config = dict(
    n_layer=10,
    d_model=256,
    n_head=2,
    n_kv_head=1,
    head_dim=64,
    d_mlp=704,
    vocab_size=5395,
    activation='swiglu',
    norm='rmsnorm',
    norm_place='pre',
    norm_eps=1e-06,
    positions='rope',
    rope_base=2410.0,
    rope_fraction=1.0,
    qk_norm=True,
    attn_scale=0.125,
    bias='none',
    tie_embeddings=False,
    parallel_block=False,
    init='normal',
    init_std_qkv=0.0308,
    init_std_o=0.00688,
    init_std_up=0.0308,
    init_std_down=0.00688,
    optimizer='muon_variant',
    lr=0.00318,
    lr_mult_down=3.0,
    beta1=0.9,
    lr_head=0.00864,
    grad_clip=0.5,
    warmup_steps=128,
    schedule='wsd',
    decay_fraction=0.577,
    decay_shape='pow',
    final_lr_fraction=0.1,
    batch_tokens=65536,
    seq_len=512,
    doc_mask=True,
    z_loss=1e-05,
    train_tokens=456500000,
    steps=6966,
    dataset='wikipedia_en',
)
MLP neurons of a small language model. Each row is named by its layer, matrix (gate and up: input weights; down: output weights) and neuron, and shows model dimensions 48-143. Each number is 128 + 32 x the weight over its row's rms, rounded and kept within 0 to 255. Numbers have three digits each. A neuron's up and down rows have the sign that makes its largest values positive.
After each neuron's rows, "fires after" lists the tokens most often just before its 100 highest values on Wikipedia text that the model never trained on. A number after a token or word is its count.

L2.gate232:161118135133103111096132137130202068130141151121137066192116104106130147115106199155069083121107176139039128123094117129126149135143178137144095152111093122156105113131124170117137133050154087168158120151095122158194114086137142119152101152165132145103117093139109117189192167081094093124
L2.up232:161115115144078170133061099128116075134092129117156084121146100113145149112091129143100062102097164081068130126085123093094135162138195160174108221115089089106174120145138173151130176100170126153100131151151165178183087147147129098147132141125163149112119106169113137157165163133064155091
L2.down232:116099142111165108174154113122124165138133141134088101131116151097155126117090092119175156112134091133165101131153176129155103078097131143086175050127176135090108124109102113068121104126086170084094154086104104141103187138130110185087141150133105133160138165098113157152084066164153126162
fires after: " New" 33, " Hong" 9, " H" 8, " A" 6, " York" 5, " R" 5

L5.gate210:165145088126136119143172105118131143076121187067127108114092124103153109112127145188117147108109051096129093124127072149142158093114125141117156139089165113101175135175164151150125101191125117102166185155122121103173111106131180115073121163113135127162162142145116084081143154163100139081
L5.up210:139137104107140151123052131167096121125172117131139186104113130081140098090066128159092090099134202132140136107111096059149079100119088144152154146144117175131111139084159154153067144139102155141132161121130129127110133121143149200113099146165138138164107143122066112055161124154102214070
L5.down210:175133149138153076116124188108061113132144112104096141152152103228147091141059136124095086104118140104118172169102062108153081134110104193140166157140108094137154115066160176131175127032115175180191111103148177122091091118044137096098127123115130072112031151135119145159147136124161126134
fires after: "\n" 56, " Dr" 9

L4.gate58:064102130116124110189108134132204130109078146136128167142135178080099130121097143115064121131094145186140136119146069138150137146117173077117121108120139102128085134100168102101144082167128139123098122112048107143099175151161119157157113119123114128185126158134183135084106141122100156097
L4.up58:133141189096130147149113132157095111127129136070037099160123131117165144140168154172173133085124136132102154154091142117141140085137112082125132152118149120105106168142112149130135117110089134159174119099163143144164119132143121081182154195144116108086135123169138125150096103175119158141
L4.down58:092113194112126146166122101167110188166101127106151114161137147057134166132117118125091131089123132126165118115112083129167192177128136141124127117099124106124099106089139198158159122085111126197157134098102142118114187107088116100121162205144111174091180110136147136178093066131146123164
fires after: "," 60, " (" 4, " |" 4, " ." 4

L4.gate288:155068079209152126101122131132127168150102198199148162115113176145137126134066148165163116141139136150081128140120146102145104115052124092115123128117127109142135135162130104147084123123093124109153166132115178116094168154122122139147097110078154097147101107126126130119183127131135110108
L4.up288:173109130128092136127111141156191171125104116119169046119150110032093128110123171139112164106163152135099194114113088116182077137126100105075123164158148179158136099179084140146105080083122116120095099150107112123152143151148120073138127166103081110150060102171138139165100136173119141129
L4.down288:126146162110125114122134110093205130087139177057098125132207114135164169119068088104157113148134085148156109034157123146141154156108136127141144080117091111142077138115176159131113162049127123147128184146079121109108133103133160143187121144156139107166169144098110135079198171148140151083
fires after: "\n" 42, " G" 6, " r" 5, " P" 5, " reg" 5

L2.gate580:075085079136154087152119165172109132126107186158113083144163129108116101117120114133112111096120098245164140146090134153122137155165144088170096118087143111121126176152141115157104153121087128088161145140139102130167190147165148156120142178165144124143104115128103121155138176155152148159
L2.up580:148103150146094089106136146133130125178116101093183088144105163129147149121143143123095102140219149167101104154114175143115064138148156140117118026136116145122112131116118135174111150058132160155111115029118172123165128116130094160113078133057133102132165089175099128080079141127195155124
L2.down580:107165157146122136101100104154204107159146038112098130165120110124132144167096131166084163179184166169172153113115116106130155118129187140196119119113131139167126159087184129034140143193200126156134153152102167129130083097129055124098101115133201136162129185122093108099155180095124150130
fires after: " D" 20, " F" 17, " f" 10, "ts" 7, " P" 7, "F" 6

L2.gate31:154150142133123108109171103105147111146103151098130154126132150143085118163140109152082161140122161188166141081195122080169136110141152181080086128054151106140109101139118178130176119116077127167175156136164135164107122131151125175083184153117132146125176080169134160152198129120150097137
L2.up31:167073131185161091155151119156172139172115123106115163140155106092170203186148140117122171111077111118165136130220071164098134128111124085177092161129079131090120133186115138110124159124130114061095176124135202146150083119136143116133149134164104081153148117104089131124113108090069137143
L2.down31:110120121095067106124153077114114146123118113131083111164117171113085224083159148116120174145104133138094133076182116111197119093176185168048108144126173131152115138143105130095099116106110122113167144118129088125131073116124127173155131167132108089171177108131144087170128083132175183140
fires after: "A" 20, " Al" 14, " G" 8, " Or" 8, " Ar" 6

L2.gate388:088134195093152155078158132078132133141121118140149116110101125122170127143165109149073130101074096194181126112115091086162108118110159160141172144131074056140157151135085124092074170149183079104215117167116148102117164120117131166150145162128140117214134089148150162133113143118095170077
L2.up388:086121164109103134122144184184179127112154152174112128148129118107101133077160173121095139042129101187136178088135159117136122108157150139146072119069130140072128196149078122174166091106127120144119144120118100077124097130135090160108109111125133109149163104219129192133100120165184166065
L2.down388:064116110123125167110152144130161122177124156114124134087177166124063143064105150086075127120088182100081119145163140136101115150074202126216161122090088161125173102071129147117134150140096079118147102058122111084079129150126141037087111114115081120096146091075100098110165084122110189153
fires after: " f" 27, " g" 8, "ro" 6, "ib" 6, " gradu" 5, "\n" 5

L5.gate91:137163124093128136087092154128088055125081128114166137097143109077132167164101130172168157113095120106165130106112194141189144167133141140117116111135136092152158155107119118115162114135159129132149092149128115194070091149156092111142090105099129146159076113181117138059042115121172155132
L5.up91:188100082153120124121103123070090107161092159095148144135181152145125211153134114148139196136181142119116128157116130116159168138105089113109184059161158121160181118154156147125084134171157122177099143117143102175134194169117136121093122114105070103096113119144115203150101118123175107069
L5.down91:114131131175170140117129146083082110106128124070155138080121125079086107141142158109098131110102175135117152151129125074178124134127137144126094146179054177084108111153135181137155093130160146133086115072151122147126156174176187144136098085096153128108072100101095145094147095156119151094
fires after: "," 41, " " 12, " mot" 4

L5.gate402:154115170146137070077112119107130124121197155096188175099116155149168102129162116092135092132088182150104149136107139144109131140119113087105068141127097132161139139139089134138188174084149105123132160135089171104142109133145105151146120152054156068084080143141117132112129140198169086175
L5.up402:179142204114109042104088079121161171139136112122184131140098072131151105144139080107124092101151106096155180168107127156157163074104161123132175083140156101141167157119134147130143130133121099106116063107153129142166104170114193157132091075128128124138129126081130099152109127112111120127
L5.down402:141115122161140178105149137085157153113166098138155144076181096108144133139070172139196086069154082085174177123115144127154091098099105099114173133132127138162185137091124139129121110086138123157148128121129109102163136054081115150121154107101088126131148084143124150105122179157094176137
fires after: "," 30, "." 23, " where" 8, " when" 6, ")." 4

L2.gate60:140038143186167126116140113153072149080086109152142113118118090121171169125116089182173068112168166124148091071098120124120118107092139163175157121132180144095115162124126179070142083140179122196123147099103156071127141160146094087171161137121131112168115149089195189086164073167161180168
L2.up60:110102086147095063136167104148115068149075097130114111088050115096142166090148089133111098080091177126094136125097144135111168119089117160181153102113163194085130145138153162142121137123189148147181121107107109104118133154127114075159131146090117157177140118125113144131162121135141180134
L2.down60:122137147164136108158170138139092162155085187067167124147053127103129118119163112157144117142121130207120086113182164127149156148076173115145147118141146134074173134126140101128145163184142150169138111112114097179120082149177127091152083184113145146197106215118091144151128148144152122091
fires after: "|" 21, "-" 18, "omm" 7, " Time" 5, " E" 4